{
  "n_layer": 9,
  "d_model": 384,
  "n_head": 3,
  "n_kv_head": 1,
  "head_dim": 128,
  "d_mlp": 1536,
  "vocab_size": 4096,
  "activation": "gelu",
  "norm": "layernorm",
  "norm_place": "pre",
  "norm_eps": 1e-05,
  "positions": "rope",
  "rope_base": 10000.0,
  "rope_fraction": 1.0,
  "qk_norm": false,
  "attn_scale": 0.0884,
  "bias": "none",
  "tie_embeddings": true,
  "parallel_block": false,
  "init": "orth",
  "init_std_qkv": 0.0208,
  "init_std_o": 0.00491,
  "init_std_up": 0.0208,
  "init_std_down": 0.00246,
  "init_out_by_depth": true,
  "optimizer": "muon_variant",
  "lr": 0.00148,
  "beta1": 0.95,
  "weight_decay": 0.13,
  "lr_head": 0.00458,
  "grad_clip": 1.0,
  "warmup_steps": 200,
  "schedule": "wsd",
  "decay_fraction": 0.786,
  "decay_shape": "pow",
  "final_lr_fraction": 0.05,
  "batch_tokens": 65536,
  "seq_len": 1024,
  "doc_mask": true,
  "train_tokens": 675800000,
  "steps": 10312,
  "dataset": "wikipedia_en"
}
MLP neurons of a small language model. Each row is named by its layer, matrix (up: input weights) and neuron, and shows model dimensions 208-335. Each number is 128 + 32 x the weight over its row's rms, rounded and kept within 0 to 255. Numbers have three digits each.
Before each neuron's rows, "fires on" lists the tokens most often at its 100 highest values on Wikipedia text that the model never trained on. A number after a token or word is its count.

fires on: "-" 18, "ir" 14, " and" 9, " the" 8, "st" 7, " while" 7
L3.up1018:158113150134094131122130123074147099150130108153171106176091087142149104081128158126136144138154151130111113019096171174090137117116126111196124135130105172082196120125097170154123147155113085174129096155114161117103157147099133095175128118093099140122126127085139080188185115151119161117105120115106112086133156132154139117084173100130071148087157158137149060130112095075101111094149

fires on: " \"" 41, "oy" 11, " [" 5, " m" 5, " cap" 5
L5.up596:118112117148107125140093106177109146096143140138105114160111130159183176167042174145116179099207108083164159090097116155034144196161110109131147128179163069125136095129116198155136133162170133162191138167120175111156125134148152160109110143112125116138092118127086140111146208151115173166130142096163079158089082152171125107092120146171128108124100105105141099110156141161137122119150

fires on: "l" 20, "ad" 13, "." 11, "r" 8, "p" 8, "ac" 5
L3.up1064:085116129130111152132170158106128167178140117159145161081090127130110170166098102094160199149093099094114081076185087149131137104196160113105109115145127086152133136135060158180143092131103051156118101186164176155161095109157119094140138080106086136175144196129086168111076099073167147168120143114140136105084102101083078067119142068074144133099161073084166139121139133133148184090159

fires on: " |" 62, " " 16, ";" 15
L3.up328:143071124143140103147078125118119079143138175117160171196105184142126109146105087081099101073081208054120119065173119197113119106115180118152129112062144130102120156123100094150104096131147093132139143150182157132126101133132113144062119156192142014116139135084128134176153103122148129080156147108149107144180147082109094144147112142137123095096129179106099159139079098108089122144116

fires on: " and" 21, " by" 13, "-" 12, "–" 8, "all" 6, "," 6
L3.up938:128145070087108183122110173100095078138100133165134071094165085133144108088141148210095094116120194147107144070161162213110115161131140160135143148125122167160132112175167127153134129155129074147103105155111095158156181071082147158103162152112111173145139078089126119092126150136107090085090156132115149129190099096107095104142069116178103166131141160134116055114072103164162165145179

fires on: "=" 30, " the" 28, " New" 13
L3.up392:098143125073150141122105144221087062143125159121184089096132123108155142110106163090154153113136183160156117129073156104168213053141132141109172119156189095132088167158117146119135135129135153166111135150136140121210107104136080071126116169155120107131145089175149063170139125136158110086139177127124145127104117184092114128144088131077088150064117106096081134081123061123136122125162

fires on: " B" 45, "3" 20, " the" 14
L5.up313:182127159100120140120126094158193087137132116124098066089163090136103159109119124126125110138115153087161149198152153152120195117156138176124108096089126161087167127032146093101111214111094130091105094145108135157084137167138150095135155150124086154103109143131128142112109043128179112107101112166158177144131160148170107138200110158068124142129146157132134101139127114117156137117097

fires on: "." 95
L5.up54:083130081094155132124158171162160112172168157173148144061070141124156143081117165106148132136105125124116121100124097150087095083156121105162138139111165082130103132128136086149088156066108087091113184197107098128153093156134137111148142086149116167122147127059103154172129142063139090146118143116143109065135152111097134145140131118146088152118097108118065120120118169164127185115159

fires on: " " 42, " f" 11, " w" 10, " sw" 5, " h" 4, " t" 4
L5.up388:085100113125102071092118101124131057128148115109126115151099140127095112101113153154104111195125178104157196107115114146090117105113145170148091116132156123113081153163131157127165153123123097100133124077144161190111128166156128135126110201140140159127194104157127129105070192121142100149065110122112148076156109148163138112119206170198129094098082150108167126155120098142166185172072

fires on: " s" 18, " short" 14, " long" 11, " S" 11, " one" 7
L3.up151:122077044123123132143097130105118127175138178103205166099173127105105119100113199058120099148167108171148130112107146080142197117080113113027095158161145109141081141148094082127161131133072091092126126141209109113156226132083091084132075115120098114142170114134135148086052085092164147118154125134126175129117102102043090082077100076180113101119143106183110151117132137146111111060160

fires on: " in" 46, " S" 38, "," 7, " In" 6
L5.up752:093168115217140124129126157125126110097060130160094115132106148130157139107108130185167110165120127145097166108139165146116045121123169161141129107146135109114126133142131101096227155173136184109152138143135104179122167138095053166106122101130103163074107137144131117101121098119152100162106166107100128075196126150129078198140103146135155090078136164100099099088113115095148133094131

fires on: " \"" 67, "0" 10, " " 4
L5.up112:149149124099122100080116105144145162120102147167137063204110153179142130154101128094161178102147112137115123104162086097086127100162100194066067156162170125181138149133129167103169140144145040070170100091067128163094173134116119107131118181135076106149149152123152112127134160129169166156132117117178097132180098148109103088166106187129112127162061162118167141081178138188192125126114

fires on: " |" 38, " in" 13, "@" 4, "\"" 4, "," 4
L5.up599:148126127134123091095160104138121097135082130154132134195083116161134094108095158148199091130145133182118166060136143173149148132181145141200075114136130132191121118191139126121158135124115111136077170132110154065131116087135132112143129155109169153139173163101099094104108135131138119126083131100209177098141131089104152088111064161152193155144086119115085070116100127129108191108124

fires on: " |\n" 61, "\n" 16, ")\n" 8, " (" 6
L5.up844:144142128161153132226093138122122103102080114140212113080162069118153077083083132121139147186086105126098164187151139189092135127110122069127202139119074128128153125117156097152156195088143155125165088108144127139165130097128190128109217142098089120107050195136121118088063068181124149107200100095134134118082147145189111099090132083160170145141116119156103115124102128134101147113086

fires on: ":" 37, " •" 6, "ar" 5, "|" 5, "ic" 5, " (" 4
L5.up1074:123136160148128140121106086128152122149112144149078160168101114104159092126084122145136151152110136160120185133123137164188093103124164121126051115056118094090076212162115120107200113151142096094129111113104145125185132111107149095155161088073098127150078176099088129163112137115171111118185079082134110120043125079125101123072113133106121143079160160131103144158081156115091167088077

fires on: " was" 31, " San" 14, " been" 7, "–" 7, " the" 5, " is" 4
L5.up936:165130165124104098110158114146149134077093160118110183043158101103167118160147129152124120053080162123127142135158129153138101168155152094146121119150152151141085155092143122125155145118094149140164118182137156102104084092088124133098173102122145148190111159086105090156187132093094129134128105112146123104142109163130169109131133137150088163134103084163136137108149039148133157198070

fires on: " |" 31, " |\n" 14, "," 10, ";" 6, " " 6, " ISBN" 5
L3.up987:107067168182117118191127095130143106160130119144113118163168096097180095135125103142096155130145143128168125109152116109166148149125040091106151128137095131122165167094101105161051078105107171151128157134106151110167149112142089125112115157071105069133132162133104123145133121091170052135105103136097097124140111088169106168057135087157153173125136125140126178106134108128146139076106

fires on: "." 46, ".\n\n" 45
L3.up288:169178024123161103129141139182134148138140066111140107096095127116162106165104094111122121155118153122118116171100058171112098143148093087136095131140112104123125111116101113156106121136142180126121084103071106235139098197121156099149109120102098101116178104135128063132108157082163121110117124085125116108137071095128146118115119136102152114139109090088080130136128174144069095089116

fires on: "," 30, " and" 19, "$" 6, " (" 4
L5.up254:135092134196135147121147112128127168075139137118124119127086111140132120109120102150076173109177176086087079122124108183134122145168138115126130185140114120066135143075160144145183129177109143098098050203097101132127152080098145151147105102088108144156146107142152130161153160112091123078135209144129108132104102179189179162151117168108115139126112185106099171105133150142089124160127

fires on: "," 29, " that" 17, "6" 4
L5.up1271:146080100161081148107106073127150171089128151120099200185079111122135109133139128136096117093085126124068151118143096168119111142129134094179203158192109109122140110121118129164122108120055135107170100141165188114137128126129135116105134096114036141126153141113153188139148105131120117115150105108176148116122076103175158096098126099090166167098089160059135113156144132103142156174139

fires on: ".\n\n" 54, "." 32, "|" 7
L3.up480:139128140109129096124059176107134121179138076163165057082048159139178122139142057111107066153132168074141132095093119123151128142156131154133135128112136085126146124132127059156179142109141136106128113140153127152111143172105130111134127174136113050095134092125164153088127164126095066146205142153163146154146163145127154134087158079168095178218135111087126114173145114144087127120105

fires on: " in" 22, " of" 17, "," 9, " mi" 6, " to" 5
L3.up524:144166134217151155147170156152139179131174137100063099110082121140201128096156119150191127146139128107101131139136123196146177093144101115129143142127178112122127099139107149133166120103161151063088163173084075121185160112125065098158106197148086145127184179154116134095121118127187169137048145066080161082140117119088049176131118153080083097135135129166135134131122109140107142171085

fires on: " G" 15, "p" 8, " votes" 8, " Votes" 8, " v" 6, "ground" 6
L5.up1438:097097206093189147137113177131131098111105133126184074119127166175135114115132132069148078069101213127120121168141054109155105105143118161089153090120151082137163092129110212108121115170151127148164151114128117075160150073181120098130088154135158149139122148121153131148106127164129113159080179091106105150055189124132148144146135131110151146173144117104137068119150107120085167103077

fires on: "," 66, " to" 10, "ially" 4
L3.up1313:134135130154182125133132159152111151115100100151102097106153108214125117125080173082179091094133145095133130169092144095109146104089133114108064159138096057117154140091157194173104088135161155149133134140174170158151096128196153127154097127107124120056142117089097090076155144073140137138177149172104141119123090070119092142126085127172103195108165085120166087133133114108085182137143

fires on: " |" 35, " also" 26, "ly" 5, ":" 5
L5.up803:136144157114159212113084124151135098154148195152122154179141160092199152086166113101200151133107135090148179192140118100139121087120130124145146132164187114133152171133017120130104129141124092079198084128066106078089126103076118137115084061157048179097162145202107183152122146075190058153081164083139127147119118043128148080129178136088141102098102109182118129105050106121098124141149

fires on: " and" 80, "," 9, " " 5, " as" 4
L3.up1312:115142078126106103106112081134117069147124115077114104113165139130155110071083062188083154181126135108117071087183172163142155135131120128112132159114112164128110157070164064134188103156159127139144100110096092149138153127055118062152164087164078076184109138110140142080131129107138122100144161179115162121136167141130159196119086160119135111117140158122086072180155126148194061190113

fires on: " of" 41, "om" 9, "ou" 6, "y" 5
L3.up353:109145136171109109172089143218136183127079168103100126156144151196112151127120109118119147171076121158098126093169123135130114126135142075114153122154203129089116171139117157126151056153069088145136118145111106162133117133138105102152091155128092132104089134144123184056116145141160087101178171191080163104065062176139057126150131096117149207142159090150178146049093131141155116208160

fires on: ")" 57, "," 19, "a" 9
L3.up432:139105139160122125156161167078138113127106126102153136144107113135141084091145132091106164116093122129154158135145129117166131133115122149133151154107161145120136149103103080117144178124114166103145157147174166087081084116172124148147088142117116140091116122114112155045150125074127195167153212158190140148155083136136131139204090076098118091155188105164134127126152133159127143125099

fires on: "," 100
L5.up42:082136180115140068056064193091090071080130179158104080136191107087114151105143126057179127122133103061118130130173170115124183140112112161089059155133084081134127049159154052109139125156114137067159072139159149112154112156097110130149156098116146129187116177148135141067134122071129091160116145153156120106198107092078122060095109129166117094157150170146127108111138166113108122127084

fires on: " in" 28, " In" 12, " of" 6, "id" 5
L5.up1006:096148151164079098100183122110174160113104116096117126112126106137142118110131116155132100116141181097168147120095156156116117189105073138149071127166153138132113156191102140151182148130122146141092116125106081146145181134112070108111082123140141124122091122187120107120139078113178126202178111136147180135155170168126205149080079090174151034084091115137123075090140135208150063149102

fires on: " as" 23, " (" 11, "," 9, ";" 8, " in" 7, "ly" 6
L3.up1260:074120121137183131095152144156156129130144146130118087108153130161128143159118121165114123159093101124086121050144122086107124073160121112080133136134150097150046181071121080148129100158082125113122112127113161140150170129142099111146124142173027134131119150104123176104161150096135071144102153064129131117132161160101145140139133185092083111168090147140142090102098093114078100123073

fires on: " an" 28, " (" 24, "," 11, " " 9, " early" 5, " G" 5
L5.up387:053110180213125083167112124189164179069095150196134101092114143122109102138085132095101200092080141155126162125166141096087163147145082176170108147115069080111110058144111086121203116154088090111127123121055081180137143021099136112112104099085185169056189126115166148138123071130103129135133151081127140090113102183165145080154149086108118082120161150112160086104078093165137114166218

fires on: " " 56, " In" 12, "," 8, "1" 4
L3.up40:110166127129144135123082091106114134080092133137101057066108214156125109093168146200143122141168172129127133108150134131106054149135185176134069142093129136136138206159130191174142128159047130128100121126123105186123120147059123097120108111137146152102170137144142111130129115176080128179097054100134088104090141093151129156122194102177116068113114118117072126130117132130122157137125

fires on: " " 34, "1" 9, "2" 8, ":" 8, " |" 6, " a" 5
L5.up392:137156133124163162102180150145111099106126174206134111100118151150154066155104174171129113112173088173135108125192074165124081087103084175183142108143131145107109071101091162118129132077143100142162130068139163124098180142184118126061155129140171093083113108119134127106109117111075053135141073060131139138074166144149135177163098091158148183069076125167139087129103097163150198158123

fires on: " second" 13, " first" 11, " long" 9, "ug" 9, " short" 6, " sc" 5
L5.up262:125105148125133121178139091100070162188148168094168133101111108126125137095046119116145070127113154101100088097127110062183172102115117100127123128170185117184133136146102147173174130122164073117126118136138065121139189122145153083112113167121143156145170111159142172125122102136132111114108107133167077099111125084098148075111194164173131115149127148108116185199096144103164111199156

fires on: " High" 17, "od" 14, "at" 12, "and" 10, " Jun" 6
L3.up730:094089119109097096158128125100119104106183186108142159065090109068140130135115112150139136141120123124121154154050140063131071098096052122109184115183133088083154120168082090128181092143154121110107110132150089100191165158127083101167115137114063154143145174144070099113115089166115122203128150156138147178147173135149145145088104122181156146101128141101134094129143141119113126135146

fires on: " " 41, " |" 35, " the" 4, " mi" 4
L3.up1526:120164081161162111158099132062053157086147127124098156177104167074092139128117139174144111122135135079053076143107119163181117126084124144112101161096105047092128108112183108072132115070170178126137188154104093148156158108111094156154085090157100054095213121148163136139096178077130107121067136176187106144177126128131133114137090122151136156141058121177139124118096117105180142173152

fires on: " st" 42, "st" 9, " were" 8, " of" 5, " " 4, "-" 4
L5.up1441:139112130175087159125201171077042211101089062118157151119118112138178150141126130108107152062111130136117111079127105177093130120099148155148128131080181128088106105106115169134111147161119116088136148091134074139206105144184162187163158092036108170136094155151109124135141101153111091130151164080145118131134132160124107119145103080113224141116115130191142099136144147146105125140117

fires on: " of" 23, "-" 12, " in" 6, " (" 6, " the" 5, " •" 4
L3.up1330:103084136199079139094140155052133110138091106147179101131127159153106148073116175131152143113158112144095123099080160176077116208112123077143132114072101130095112146082116105150177133139096075155136074182088103118112128200123189120136113129039142125170142135127097087131108095115103103154068115114163153132124071154134122103180109144140140078152155122136111106115135112113111149156134

fires on: "." 59, ".\n\n" 31
L3.up1173:094154135111086145139108137127139115116119099154139125051105132135115138102092130114131131129076132114139112131119098124214110139163095104145111146173087054169064071126116119121131123127120199135152078074092147172150122150129141135092176143061113107123112132117160105128154127109134130141096107124146136124100158092158114130095112084187132101127113092135151146156116169114104028113167

fires on: " they" 26, " They" 9, "ks" 7, "s" 6, "ers" 6, "ions" 4
L5.up613:097173166081169149039032091129164173141159095148067132091104075124167131176078191134106118130139136080063145163124151133091074128139184164148074127140089098170144149092125135100145124109143126122119156179119147143111108139159135158160152150152061082160157101184128101125129151108108134074112075114091082139088107090180088128141142114106118149164128138121126123150104130150158113073103

fires on: " w" 37, " h" 10, "-" 7, "c" 6, "m" 6, " " 6
L5.up1381:114129112128112110148139133155101115099124168120135127136144138190069159177123150124111137145084209090128117106178130048208150104111190173119096129158148109131054111120091082110125180129153166141126098133094084172153098124153137074098123075151124156117160178129091088163099135118093166137147123121141199168132066177182125104149148086131130185123148083086146130163131076133102132124115

fires on: "\n\n" 18, " $" 15, "wh" 5, " rest" 5, " Har" 4, ")\n\n" 4
L5.up711:129120121168121206138098139138158101095146170118084104049123127128168098109127131149138126097160150091136148155054146156103117111112129166094076208140162153123096151161130131133185155128155143165150143162104131115164149112078164188104118085141162105177160114203111164139142119115153062138179129143132139172102109125127122098121126144148169121144068074104118098158136104090152211165044

fires on: " the" 41, "ic" 6, "C" 5
L3.up633:108163066080115123096087110194143097123107139187100157093157134127131132118100182151070107083130112146093104108157093097119156137174127177163161146123171100097131128161136167172165077140157144155149111176113149164083117109150098114100144109098118165145093117175111099149109135176111153078139141137160171080134164138167114142165110206120145134083148106096177106077125094152146137040089

fires on: " the" 22, " re" 19, "e" 11, " of" 8
L3.up1393:141119091126166167103132064112114185149115096099083126150127164150175054049150176186108137119137116105099088142086117117075178100136165128146142187080162133073114127103169119101181134134200167117162139143169103122107096200100133136128119143060135161187118090147094086142102137139075064083073106109207216113165111172140151090157120112087131111123102129164154158145163110115131115128117

fires on: "-" 26, " |" 21, " " 12, "in" 8, "—" 5, " $" 4
L5.up1402:128086104153117128121138153150131151112114149160100126156125164160118122113175103086160128163132132105140156136165148115104115128173138171192097151159194156141134079141135117125114144119115056165100099171107104142110121140089137051073070153073196156069089119082080133114158134153132154129142073121136136200139112157168098159121130119130125092140057142134106130149178141180167079120121

fires on: "." 44, ".\n\n" 37
L3.up1004:089068161155146171153076082119088181188114119137165134111099147160162091140158085112050131146097125152144161168130090145146124155159111148171141113184104093098106144119125136148105083119149165109098128068129118185091074119118155136123086183117133100141114153180104212094134129122066173157145133110128176147113096110095141157077109110109148155111128101065098140129205112114108132089106

fires on: " well" 17, ":" 13, "ic" 8, "," 8, "ip" 7, "i" 7
L3.up1089:131143197145136135144102188120119158112137091116077131120122168146125089146101168135103144174152115169135106178108120096133111074088111131170078081094172122082072153100183169181204132129130182116090161082191121170130141151202098137136148172144141062141089116106162130148140160106145112127140180117110122129116124103080156153083098133120080109091184145134071108141129166083092116136112

fires on: "3" 15, "2" 14, "1" 11, " " 9, " due" 5, "h" 5
L5.up1081:161144179157087174126152146124144141093205086111092156115112114108122193157107096194116107169119122160178096135165124144125093140141121134124115108145122153053142094101150134130159178145133111140130146145101117131133153088173090142071107132124112133082096155175136135070147013042159162196120161144151108153070175151186067173133134200118129135093136156119139080104148195134119076087114

fires on: "i" 21, "ad" 9, "a" 7, "g" 7, " disp" 6, " Di" 5
L3.up206:128142149138094133115108100100129125114114203118096113108153096150144144171161129116124133107132170190155089159116068083123126123118106088156090135134113128136149093174144123090062116123158151137129117131082136117110188079120100178102129052117114132058095159146105142122166140101132161168140087074135108165158135107062148076120160143133180155223124148191131094088182102216096190095111

fires on: "," 49, " that" 6, " which" 6, "hen" 4, "though" 4
L3.up276:102081088115156165117107082129126161111129117101132182155043134115167141126167158079145124124137122158108192100156129186110107078164151127148158195176106109121148086105150151135058137134070131100163168128176177125142073090152133149151084134166113126049178191166087091187105162127119128128174070170131120132103104116120167137061122115148101107067110084100164162118115101139108121145132

fires on: ".\n\n" 82, " |\n\n" 4, "." 4
L3.up470:095167135096103118159120119182118129155162086115151086135064185170184137137106099109161143083075129135167122132187116143122152134167131104130061124146075086167120101164142064131133099117084142094132058134091149106123150157101091078109167143084180063092148120124128161115071138071078133137154112113147106120105125126156105108108130175118164156174136140116106133135108155094135095121111

fires on: "g" 19, " ref" 18, " disp" 6, "ig" 5, " were" 5
L3.up911:119103165095170177094084116050096130119110108055104165076144076186088106097109121113151107078121145156136112178122133141158113183168132100123158139113074136101119125162145109110125160100167142113170072144172157117158093142132173153174142090105125191160072149105102143111131108125134120145129125150181081136120140089111155129143104128090197163188130109192132155206131114184078140207134

fires on: " in" 20, " of" 12, "," 12, "c" 6
L3.up1427:152079157176124156091122078168133087077062148113129149154108091116080074060145165147135133159050103118129114145165091149158143112151086119140130100140156126107130092042101165144153120078112168125119132120089144113103115155145070167150164168185098184159125151098127087105147159066106153199117139123145133126163138090070123085180106109108120130150111149154100096069104178096072162089143

fires on: ":" 23, " |" 22, " to" 11, "al" 4
L3.up1028:179060104079158112176180185078105085127142195150160125145140173163103063117135136151118126136116197129097170168109144138039161124107142088071170127091083125179090107166121178112171132120085113114100139159154202090058098115142137162099116121087126063132172077115169086116115097083102115097141109078068121083084142128079184129166163139122130125098116208050098140110156149124135165151129

fires on: " |" 76, "." 20
L5.up954:102115078075160158133115149136104074155089132129093169133076187128163169120156141118141076162149167100174120108143155150128103120129119155076121164148157122144159132094141144169111141120126147076143187088135126078087156127165079136089153101182120132069139141134139129143205206140149068153057162147143098171137083079145154119118133070195085112092107142080167131136134101166098113112099

fires on: " of" 43, "," 20, " the" 14, " his" 9
L3.up825:147100228147122149151083061146176142100132217113204152122106119070152186176098125147129114055087126116093043096129125127105158181198134092104150141115097146122127123130164127143103094175094104071131105151154095160104127162173136135120102164144125140062137121096176155142130166149157140145139095141099138135116135124153120119039136123156070108162078198141168120137155131138090092143162

fires on: "-" 49, " \"" 11, "199" 6, "195" 4
L5.up1196:159131106118124129085081082109175098178145104135110131146097113188135126147174097130117102130144158168128171120131083108120080117158179156107113155161203119191111052149149159128110147125147135130131077129129150090104131162076162116171147149122119109134147103127094156083133179072166178125068135140135147142093150120167129143094114175104139132125171138122142129113112140137143118155127

fires on: " |" 29, " became" 18, " as" 12, "mer" 7, " an" 5, ":" 5
L5.up437:142117148136101133150175146081136156134105090101102139103195115149134121134128078136140161104161163094114144138120179168127165128132209125081133162155124123097130109109129164062155143160079134035095080161163152105158151141139109152114156139098168112150128096102080190101098187133167051165110119093124126089112185133129144132200130104136128155175100117111112138152142116087109177146155

fires on: " in" 48, " In" 9
L3.up254:124182088184122121145084098153192147176140196148109133131059130073114175101031154146183101160132151122141135130122148100175121113128155129108220153090156109190133112146129087121145154120118159191176112137131162169096091110110113163130122119091151116184136115127097112170152120159156082140133118217068131155211165134171102120102164108122119072119195082110209103094133120109090075079087

fires on: " P" 58, " pro" 30, "ap" 4, " Pro" 4
L5.up568:109106108121155165145172099133100138137160132093131112093168098150170095107118104127106173072169107186123168128117163078133096122184101139143163112182123099089110136138160150098155137098122145140141133092152132157115104139121089118139114142078121143128105093150085070140099108102122125134088144194129092088077106142163162087118148084143123119100087132156208082124112127108125142175169

fires on: "," 16, " and" 15, " very" 7, " most" 7, " cm" 6
L3.up105:054101095193164116125151223119121112099158097096069172122094131165141130140131130160091161147122123131169101153177145102107091089144096138075087133111081150093125099143117144187143116079135180126111120108111172104088070172158154131152157166145159122087129118123136141107198163142162132123115115208113085091134127085141120124153154147190101168061099125088126110110092089071109151155171

fires on: "|" 30, "\n\n" 11, " " 7, "-" 6, "sp" 5
L3.up527:172151161117169101139137140163085104159137168189158097073091176190155094164143127151121132130109214103185123097164100146203133183152106125100131116148158109209125077073015086098114078235114136118117085136086181153125171084120095139143159096076128136117141127078131140180110128095115139098118118149159159070163065147126188138168181127093114123099091068157086134135116136172145091127079

fires on: " l" 78, " ed" 7
L5.up95:148110107094136090094124079116163088065150109115206155059165149149121101155096110116203180130129133125150169125116103193149158149131132119071129145132121120121095134093093160099131126109129140178128163155137125097185099110158097125079152136159145128133129148134114155108157181114148105145130147153138075124137085124135113101122133105153112076129125108151129119123136197175162109171141

fires on: ".\n\n" 68, "." 26
L3.up923:137157085129137104164068118082086115153113077116156162041096121115125153148132085092129100176078169120145163104093068135139067176179124117137108102157153076132118075143085066105146126155137159134120135069122103200155140160126059106144146152074146077156126112135138105158115160098105111095151091108150084135156126107131158133086116140110133106136097127091091178181122151159136035115155

fires on: " (" 17, "," 13, "00" 10, " often" 8, "imes" 5
L3.up1412:156116152169116103130115206176117145082121169141159100137149145163087131105078101149098078154100148161139162181119104113087116133177151150139126107092159068111114125111115093086161116159091163132192118084079137084146152088115194147107166136091086118124114124197137127077153095140150102113142126107065111130164121203127124171191116105130121104152085104104153117130103166130083163170105

fires on: "," 64, " |" 22, ";" 7
L3.up1450:080069129104140115165149233128154057156095145125111115175152135116139127121091104091179106108118118044135125090189159100147139112056064179116120144110095165066177124160146069124054119138094173131067102151154162147149114125080115145140135161122130074055120123101146162108146158101122130120102128125151095162153116092184135134167153178152105100167156103107143178147147070168169071158124

fires on: ")\n" 34, " sp" 32, "\n" 6, "\n\n" 6, ":" 4
L5.up1002:185097129149204167144115132115106088130179149128096101131152198107154134075089128138184140159053189067157116155090108171123163189145136140110125110152125146076130106120093124140123129125139131093116099132107118188101151137134139138135079137220064139073161097098181060117154157141135137138139185149130192080182111066101127158129181147126091094108138120178112115137127173137094126094106

fires on: " of" 15, "st" 10, " to" 9, "ey" 8, "ac" 7, "cept" 6
L3.up203:152115103090111158157098144099128162103136110131119142141193129110148181127092108216163093107160110160122130101161070109102153160113100222212091162138116073152115147156134131100118113115138150119135167134135114150118138118123107107212161117133130105131110137112102109141213163149137152146154173191180097107156129182067108108071130068166088168068110094149137072152111034131148109163146

fires on: "M" 20, " Nor" 19, "P" 12, "100" 7, "ap" 5, " North" 5
L5.up290:153103140142111187110159161142080093090106172090105131133153150122145129103137110066128098164176131122121123134149128121107137119114117175170160120093130122118116165078121113134097166122119140083115187107103068107156213127147109160145187165115135117099113101088177124131070124166130182093139084149118190128178128145128159161162092164113163122127105081120136163135110179060107185116116

fires on: "'" 22, "\"" 11, "r" 9, " their" 8, " held" 6
L3.up1496:153182077159090118141106149128044073088171102130174140120167101102170127069128122185128134108115064126178173119144107141122138182171093090095102169125118170082113123090175145120163089158074173143137148067078065124171138102095126173069123130119085094173152138109188105131159126146157161154120076141146177133133148095112124123110166103125127130109135121119112126195096100134137100149160

fires on: " " 26, "," 14, " January" 7, " April" 6, " October" 4, " February" 4
L3.up495:123113156154098139053115164137099110133138092082082087157062154163181117163142081116126137212089120075196180109088070137127154067169179173205158128116144081150142123165153179094150060138106118128067141098148126121151181161160144089108093161138147128114120156105146077098102153123086144149054114140093152107119053123142090147193166125096121097121147122105097121141125121108157156116072

fires on: " |" 35, "–" 14, " " 9, " she" 7, " She" 5, "|" 5
L5.up182:129147086112093172174134118121111173072121134161119125106129181153123104180173119171092144112126095103103175172174098138136174094132093148074078085158145067141151158088105141127130053097117167151151168196150094152098120137127133134093058096155190110107114146107180121122085169082149152099097114126115119172132096173190120123148109164184133227113125165157115092151129130152138141141132

fires on: " and" 27, "," 20, " votes" 7
L3.up896:154202120164147113130131192124099071130035101155094089092146117160172144116134147150095115102138097137138062092113111179139127102157117133077150136100082129178113123160084129189124145144039095087114131123143116109086205148116163131172163101130116134109146086150169145105128111155104092149089144175091165126151146136107137087101114116170133197123099137084100144143111119124132143155104

fires on: "\n\n" 13, " in" 13, " family" 7, " of" 7, " or" 6, "y" 5
L3.up451:158169111168105126172091138141116156087121143123133093133137157114139111082073060129138211122111102110093165089139125101104096158187162174168142113140144100111143139107141083169149133144135143172106086148132091088130143053164129085107088153121068143142152091121146106051118145181083092165147149150159117106141083125080127145141162151089132125164168182161101119173077110156179083162098

fires on: " and" 36, " which" 24, " that" 15, "," 11
L5.up834:161149081150137136124185100167160166075102077107087108199060126127143116061119183124119138114111151116089121144157114154082069099163115042181124145184147106158126089105117108163159110129085110075153064227149128138096103116074143138090134119141084109115150092109137089137192151114087176134193112148141101138132127137127162115154124105125117141059126129074150101142122119135129114136161

fires on: " " 100
L5.up799:108130117128094148149072097093085145068090125106108169118176142049138157102159121127100147117169166192161112125156134128124090115065101140126143168140161167095187167115154128120145154146151158143084172099150112170150176191186134108136159125191110135118112148104128085182165161179130134094158114133122189141095126135126116147173101133085161160152116074119097135066150143151150134069134

fires on: " |\n" 52, " \"" 14, "\n\n" 9, " |" 7, " |\n\n" 4, " " 4
L5.up12:107131071125126084132114115135162149142206144186140167110093142113123173112085112157143137088155192133094082140092086174150138124139141108175118145158184102104124120111149153107107156124160077118080143155103091132116188113123146114118124116135098106123115158190123117094136226122109183104137127049157158142097120127118100157127168144115196204133144137132131106099144140165113134146126

fires on: "ly" 29, " October" 19, " well" 18
L3.up162:115114102167071153124102135129088126092133159105085164116077091080140103101035111141157142163084150107137070129098090138131121192175203149126128173122189157120166136119127117128114127129151044142088102105102048127131182135127108100048162139149129045118186155189054143110145131111105112079079062133112158137107095132150131173212119158124134105108128116136106138090143121077118140090136

fires on: " " 31, "." 19, " of" 18, "-" 18, "–" 4
L5.up771:162115185144109143105081194132137170063126111114071147148143108164116168117125162121130105137151185160142097153159142125188119107106132171119184147183192122075086128112103105086145100088107133131111175170125158149091081160153097082113114118071149129120145115063127136145155150199173150144158065127104124105096102128166152163181091084131144180095146112177098113079126145157170183115147